Part of a small language model's weights.
Size: 15 layers, MLP 1024 GELU, 12.1M parameters.
Architecture: LayerNorm before each block, learned positions, no biases in attention or MLP, tied embeddings.
Training: 548M tokens, 8364 steps.
MLP neurons of a small language model. Each row is named by its layer, matrix (up: input weights) and neuron, and shows model dimensions 0-127. Each number is 50 + 12 x the weight over its row's rms, rounded and kept within 0 to 99.
After each neuron's rows, "fires on" lists the tokens most often at its 100 highest values on Wikipedia text that the model never trained on.

L11.up692:61 49 48 43 43 52 75 56 67 49 35 46 62 68 46 34 55 47 34 62 39 76 44 41 22 55 17 29 34 57 44 35 57 36 27 58 60 54 53 62 46 63 45 47 47 43 53 46 56 48 53 40 46 38 52 63 45 62 68 61 65 58 51 50 48 53 40 49 79 40 36 58 54 35 46 65 45 42 41 71 43 59 43 41 59 56 54 42 32 51 61 14 57 38 30 42 51 48 43 54 49 30 53 45 47 61 57 53 33 46 51 35 46 52 47 67 47 27 42 29 51 59 41 46 73 55 56 43
fires on: "J", "ol", "E", "i"

L5.up499:54 55 46 42 42 62 54 42 51 43 40 53 59 67 70 36 45 55 45 43 42 69 49 58 34 40 54 48 72 34 31 54 40 31 52 71 51 47 32 38 62 69 57 45 35 69 58 45 56 39 56 69 52 33 39 39 48 38 52 34 64 63 57 45 42 48 56 52 40 61 58 55 59 48 46 52 62 52 40 48 18 67 52 54 61 73 38 62 49 51 74 27 56 30 34 29 31 51 36 48 61 43 82 38 55 51 33 30 62 49 41 57 73 45 53 51 56 72 48 45 46 56 64 37 62 56 68 49
fires on: "e ", "ve ", "t ", "ar", " ", "or "

L10.up643:37 30 63 22 32 57 50 46 42 51 46 39 48 46 45 47 61 53 34 44 29 58 60 45 47 41 58 55 43 69 15 36 59 43 48 56 70 66 56 58 51 55 54 62 32 34 53 34 40 42 54 33 25 62 49 50 38 61 34 55 57 60 62 66 50 56 74 65 45 48 52 49 41 86 49 57 46 34 51 35 42 50 68 61 53 65 41 41 65 59 67 39 37 52 63 51 45 37 37 38 61 38 37 50 39 62 43 49 61 38 40 36 62 48 42 46 65 37 57 62 34 67 48 62 62 65 39 72
fires on: "ro", "r", "–", "pro", "el"

L9.up453:59 47 41 47 41 58 74 54 50 57 78 55 61 46 38 59 42 48 46 59 46 80 64 40 49 56 21 34 54 63 27 39 36 46 44 25 55 30 40 71 45 49 61 69 32 61 52 54 64 55 46 61 44 42 32 47 56 68 43 69 51 60 66 64 35 73 54 44 57 45 35 42 66 53 30 55 49 62 41 64 27 41 33 45 33 47 55 43 51 65 45 48 67 41 25 54 63 49 43 38 51 52 42 54 62 49 51 65 65 29 35 38 34 43 52 56 71 41 48 49 54 58 48 70 38 57 60 47
fires on: "le", "or", "ch", "b", "v", "el"

L9.up954:62 56 45 47 71 38 69 62 11 38 72 51 29 40 24 57 44 58 49 71 48 66 47 55 41 33 53 43 54 43 40 59 64 59 44 56 58 50 40 56 44 35 53 62 47 40 42 51 61 45 40 40 41 48 40 57 32 24 61 41 59 70 55 24 46 63 48 71 41 40 54 54 58 59 46 37 50 63 26 59 48 61 42 66 72 56 48 43 56 55 49 44 36 54 32 66 68 73 47 57 38 35 55 33 54 39 42 52 67 19 33 41 68 64 55 55 52 62 45 56 45 57 43 55 61 61 65 55
fires on: "i", "in", "is", "n", "om", "of"

L5.up328:29 44 52 48 77 79 80 42 37 41 53 56 46 58 32 67 39 61 45 54 57 49 52 55 45 33 49 52 43 70 45 39 37 49 49 31 48 43 46 59 64 56 43 40 55 46 42 68 55 30 63 49 46 54 44 54 40 62 64 61 46 51 43 64 62 70 50 43 62 43 39 43 45 58 36 52 57 54 59 55 47 49 49 50 45 48 66 56 43 70 67 44 59 35 42 43 34 46 42 41 51 44 48 42 46 35 31 31 51 23 50 49 51 44 82 68 58 55 70 53 62 25 27 53 63 50 43 66
fires on: "m", "in ", "v", "g", "i"

L9.up204:57 51 53 60 57 43 66 59 33 59 58 39 41 45 43 43 38 45 38 65 45 75 59 60 54 44 55 45 33 50 40 45 62 65 48 43 66 65 60 38 52 58 80 57 47 65 61 52 54 49 52 53 62 62 33 41 26 61 77 40 51 55 53 40 36 50 61 36 43 32 47 55 68 40 47 24 36 51 64 47 60 59 47 39 57 51 54 76 38 60 49 53 34 29 33 39 40 47 37 63 57 45 47 43 60 45 42 49 54 56 21 27 45 48 50 39 40 34 30 51 56 60 46 49 46 73 73 48
fires on: "g", "ap", "p", "ter ", "J", "pl"

L5.up177:55 29 35 50 46 67 57 49 38 55 38 49 59 32 45 81 45 58 40 77 43 39 43 40 57 49 49 47 52 49 57 53 46 41 44 31 46 64 37 43 43 44 52 67 47 41 51 37 51 57 54 43 45 57 67 25 40 30 53 38 42 61 56 57 67 48 50 28 47 72 34 63 58 66 35 41 54 36 49 46 48 72 69 40 69 53 51 62 36 45 47 34 59 41 53 56 51 46 41 57 63 39 45 27 59 64 23 40 58 47 46 54 45 32 60 56 41 41 51 45 39 69 60 62 40 55 64 33
fires on: "f", "t", "r", "m", "l", "d"

L5.up236:28 51 56 54 56 42 57 40 65 60 40 47 63 53 43 53 42 29 51 61 49 57 72 41 51 50 36 41 59 42 20 48 49 50 55 48 55 50 58 50 59 63 58 53 65 61 38 56 69 41 41 43 33 72 59 58 32 69 78 55 58 59 58 44 40 31 63 45 40 37 41 71 65 60 55 43 47 36 54 55 47 59 56 79 39 65 61 68 56 44 66 62 65 50 24 67 59 57 62 53 51 46 39 53 28 46 60 53 62 39 43 55 34 38 57 59 51 27 65 40 31 49 57 31 38 43 65 54
fires on: "n", "ti", "i", "b", "for", "ri"

L10.up52:75 58 49 54 54 34 77 54 25 61 61 10 52 33 54 44 55 49 46 52 52 40 56 49 29 30 62 31 57 39 33 47 43 60 46 65 58 55 54 64 37 53 47 72 41 30 43 58 57 41 39 60 22 44 25 53 46 43 40 37 45 46 56 33 46 65 64 59 51 61 40 42 63 37 58 39 60 57 30 56 46 38 72 73 60 58 47 62 56 77 52 50 64 42 46 78 49 24 37 62 42 56 50 48 36 36 59 42 39 36 32 55 33 59 54 67 52 46 27 42 50 40 49 58 68 71 62 43
fires on: "o", "ac", "f", "i", "in", "ic"

L10.up556:54 14 52 36 45 46 46 66 48 54 49 35 66 55 54 56 43 46 29 52 38 54 62 48 35 50 33 45 49 66 38 51 27 43 43 41 47 59 52 52 50 57 66 41 52 47 51 45 52 50 50 56 77 86 53 32 67 77 43 67 39 59 57 58 56 63 62 57 48 58 38 61 62 43 49 41 49 44 53 35 45 43 60 42 57 57 28 33 40 63 45 48 35 41 51 41 55 43 53 48 45 45 61 65 43 50 80 52 56 69 40 36 38 38 36 50 40 57 54 45 55 56 65 35 35 34 35 66
fires on: "u", "g", "s", "ch", "G"

L9.up536:64 39 42 49 41 72 77 39 29 49 47 66 40 38 41 72 46 52 37 72 55 64 52 27 34 58 46 40 42 45 36 47 45 62 69 26 45 44 25 46 44 38 63 70 53 49 62 51 35 42 72 68 54 33 51 50 40 49 39 56 47 62 58 49 73 38 39 39 42 58 31 44 65 58 46 43 55 58 48 64 47 72 33 40 42 43 46 40 54 54 62 25 56 49 55 28 67 56 40 53 45 39 37 35 45 51 27 60 57 45 31 35 42 59 53 74 71 30 61 45 72 61 44 44 46 62 55 45
fires on: "or", "m", "d", "el", "b", "|"

L12.up15:58 55 45 53 49 53 64 57 43 79 57 60 23 50 58 70 26 42 39 47 44 61 36 50 33 52 40 51 43 36 48 53 35 27 69 50 60 39 43 39 47 61 88 56 45 59 47 45 56 42 47 67 77 51 43 49 33 57 68 32 55 42 50 55 38 43 46 61 44 61 29 69 41 56 44 47 77 49 42 55 36 55 37 53 77 60 45 42 69 63 56 46 48 45 65 63 58 36 49 69 64 43 37 50 43 59 59 48 64 43 43 37 62 57 69 43 25 57 46 38 53 46 54 40 60 44 42 66
fires on: "s", "or", "it", "f"

L9.up1011:47 38 48 34 53 54 50 58 46 42 29 34 40 50 32 45 54 53 33 63 56 50 46 65 36 53 52 52 51 63 39 44 41 11 63 52 68 58 48 49 49 41 54 37 37 39 68 52 56 51 61 61 43 40 43 51 39 52 18 36 42 69 63 50 72 88 55 59 59 53 49 38 35 56 55 50 52 41 27 42 51 74 73 49 76 56 18 60 51 32 44 51 52 59 58 37 48 59 45 75 69 40 59 57 38 39 38 27 40 30 41 40 63 71 44 63 73 59 64 65 36 64 46 52 61 52 49 69
fires on: "il", " ", "ev", "om", "pro", "r"

L11.up582:68 61 58 40 52 65 56 45 44 52 49 58 59 52 55 47 57 23 35 44 46 49 82 25 60 41 52 60 72 62 59 43 34 66 51 40 64 48 48 78 56 68 52 45 44 62 62 66 73 43 42 59 35 53 45 56 56 42 62 55 55 37 57 57 38 46 53 47 67 45 66 56 76 53 54 40 54 42 38 73 44 50 38 58 38 65 38 60 62 64 69 40 51 36 37 61 61 50 49 58 48 52 55 32 35 40 70 69 52 40 59 25 54 35 56 66 60 21 45 36 34 23 62 30 55 46 41 73
fires on: "ou", "f", "ar", "s", "n", "ri"

L11.up66:52 35 51 45 50 63 62 48 51 35 55 68 46 63 52 41 65 77 24 67 64 74 38 16 41 47 62 55 52 25 54 54 50 30 36 43 44 47 38 46 63 52 54 49 64 45 58 37 47 24 56 45 34 45 43 53 58 35 66 42 46 78 52 51 51 53 48 48 53 62 53 69 61 55 42 40 65 51 35 47 53 60 62 64 51 69 38 45 49 54 72 44 43 46 57 46 28 49 32 55 76 40 59 32 46 64 51 76 57 33 19 55 47 53 61 61 61 60 41 38 40 64 47 47 42 49 60 45
fires on: "e ", " ", "k ", "ex", "o ", "."

L9.up260:51 55 52 33 57 59 60 59 53 52 66 46 53 42 58 58 41 29 25 59 49 40 48 54 40 54 25 40 51 59 27 46 34 40 42 64 39 53 47 75 44 46 67 42 38 62 38 81 51 46 53 41 59 63 40 49 43 64 70 63 47 63 44 54 52 59 41 61 64 56 35 57 49 49 45 56 63 35 34 38 60 54 54 46 57 46 69 67 34 64 51 56 29 42 53 54 56 42 59 67 48 55 69 60 47 45 63 54 74 50 52 37 25 38 57 51 55 54 41 51 60 51 38 48 68 17 52 67
fires on: "g", "u", "v", "ev", "s"

L12.up327:66 55 46 51 66 30 38 41 66 54 69 42 48 37 32 55 66 54 44 55 46 45 41 66 49 39 59 41 56 46 53 51 61 34 44 46 57 73 37 76 41 23 80 47 49 47 39 54 57 41 39 43 40 43 31 32 49 43 42 35 55 71 47 35 58 62 36 65 50 44 53 64 65 64 70 46 48 43 20 46 50 35 61 63 62 52 44 59 56 55 67 49 38 30 49 79 48 37 33 51 53 40 51 30 48 74 63 44 56 42 33 55 29 43 61 47 61 55 43 30 48 47 53 53 51 52 55 60
fires on: "in", "ol", "u", "f", "el", "pl"

L5.up805:39 42 73 51 56 67 59 60 39 53 72 49 16 56 60 36 49 76 41 48 39 44 54 54 56 61 44 35 60 56 49 42 52 37 46 49 58 57 42 35 15 52 51 55 46 37 51 40 58 37 39 60 53 49 51 43 50 62 54 29 51 55 44 41 37 50 62 35 59 54 22 52 55 38 50 52 52 72 44 69 25 53 62 59 50 48 50 63 51 44 64 44 51 56 30 34 62 53 27 55 69 41 33 46 64 56 41 40 63 43 61 40 55 44 46 51 60 54 65 43 55 52 23 37 36 53 53 48
fires on: "ap", "j", "J", "ag", "Y"

L12.up442:61 60 46 50 50 49 61 65 55 43 49 68 50 45 51 39 62 63 52 32 50 56 50 43 26 65 60 52 45 47 45 32 59 47 45 56 52 45 42 62 39 47 61 52 58 28 58 43 83 43 55 60 44 29 40 64 47 73 44 55 64 63 60 72 46 55 60 45 49 34 39 58 52 32 58 59 66 29 35 55 55 65 69 74 49 50 50 46 53 68 55 40 38 54 44 43 50 55 48 48 55 24 56 37 26 78 45 55 56 27 65 54 51 48 56 59 54 59 47 36 61 49 38 62 61 53 45 52
fires on: "\n", "i", "ul", "E", "on"

L10.up818:60 71 59 32 41 45 53 54 45 57 59 48 45 66 62 54 52 53 40 44 48 66 54 34 59 64 45 50 60 28 38 44 61 23 64 54 54 41 46 49 67 43 65 36 37 54 59 44 52 70 43 47 47 40 35 54 36 65 52 07 62 61 57 57 42 68 42 49 12 53 55 51 47 65 42 46 59 60 48 53 34 55 59 48 53 75 44 60 41 42 43 37 49 55 37 51 44 66 57 48 74 56 58 44 35 40 66 23 50 35 47 56 38 49 72 58 54 59 63 40 60 77 42 42 60 28 74 57
fires on: "it", "b", "ing ", "am", "uc", "ot"

L6.up4:52 36 53 50 48 57 65 34 31 48 54 32 51 55 41 46 33 63 50 58 65 50 55 38 39 59 46 30 55 51 30 43 46 46 41 45 51 50 38 53 48 38 49 49 51 53 50 70 67 35 61 40 39 63 59 41 52 36 61 47 61 65 59 43 50 63 33 66 54 58 50 44 64 56 31 51 46 49 53 69 58 29 47 45 70 77 81 72 54 56 50 39 66 32 44 50 56 50 67 54 55 42 34 49 38 53 46 57 49 26 57 33 33 46 56 77 54 53 60 45 39 36 33 44 53 56 65 47
fires on: "k", "m", "ig", "g", "as", "ion"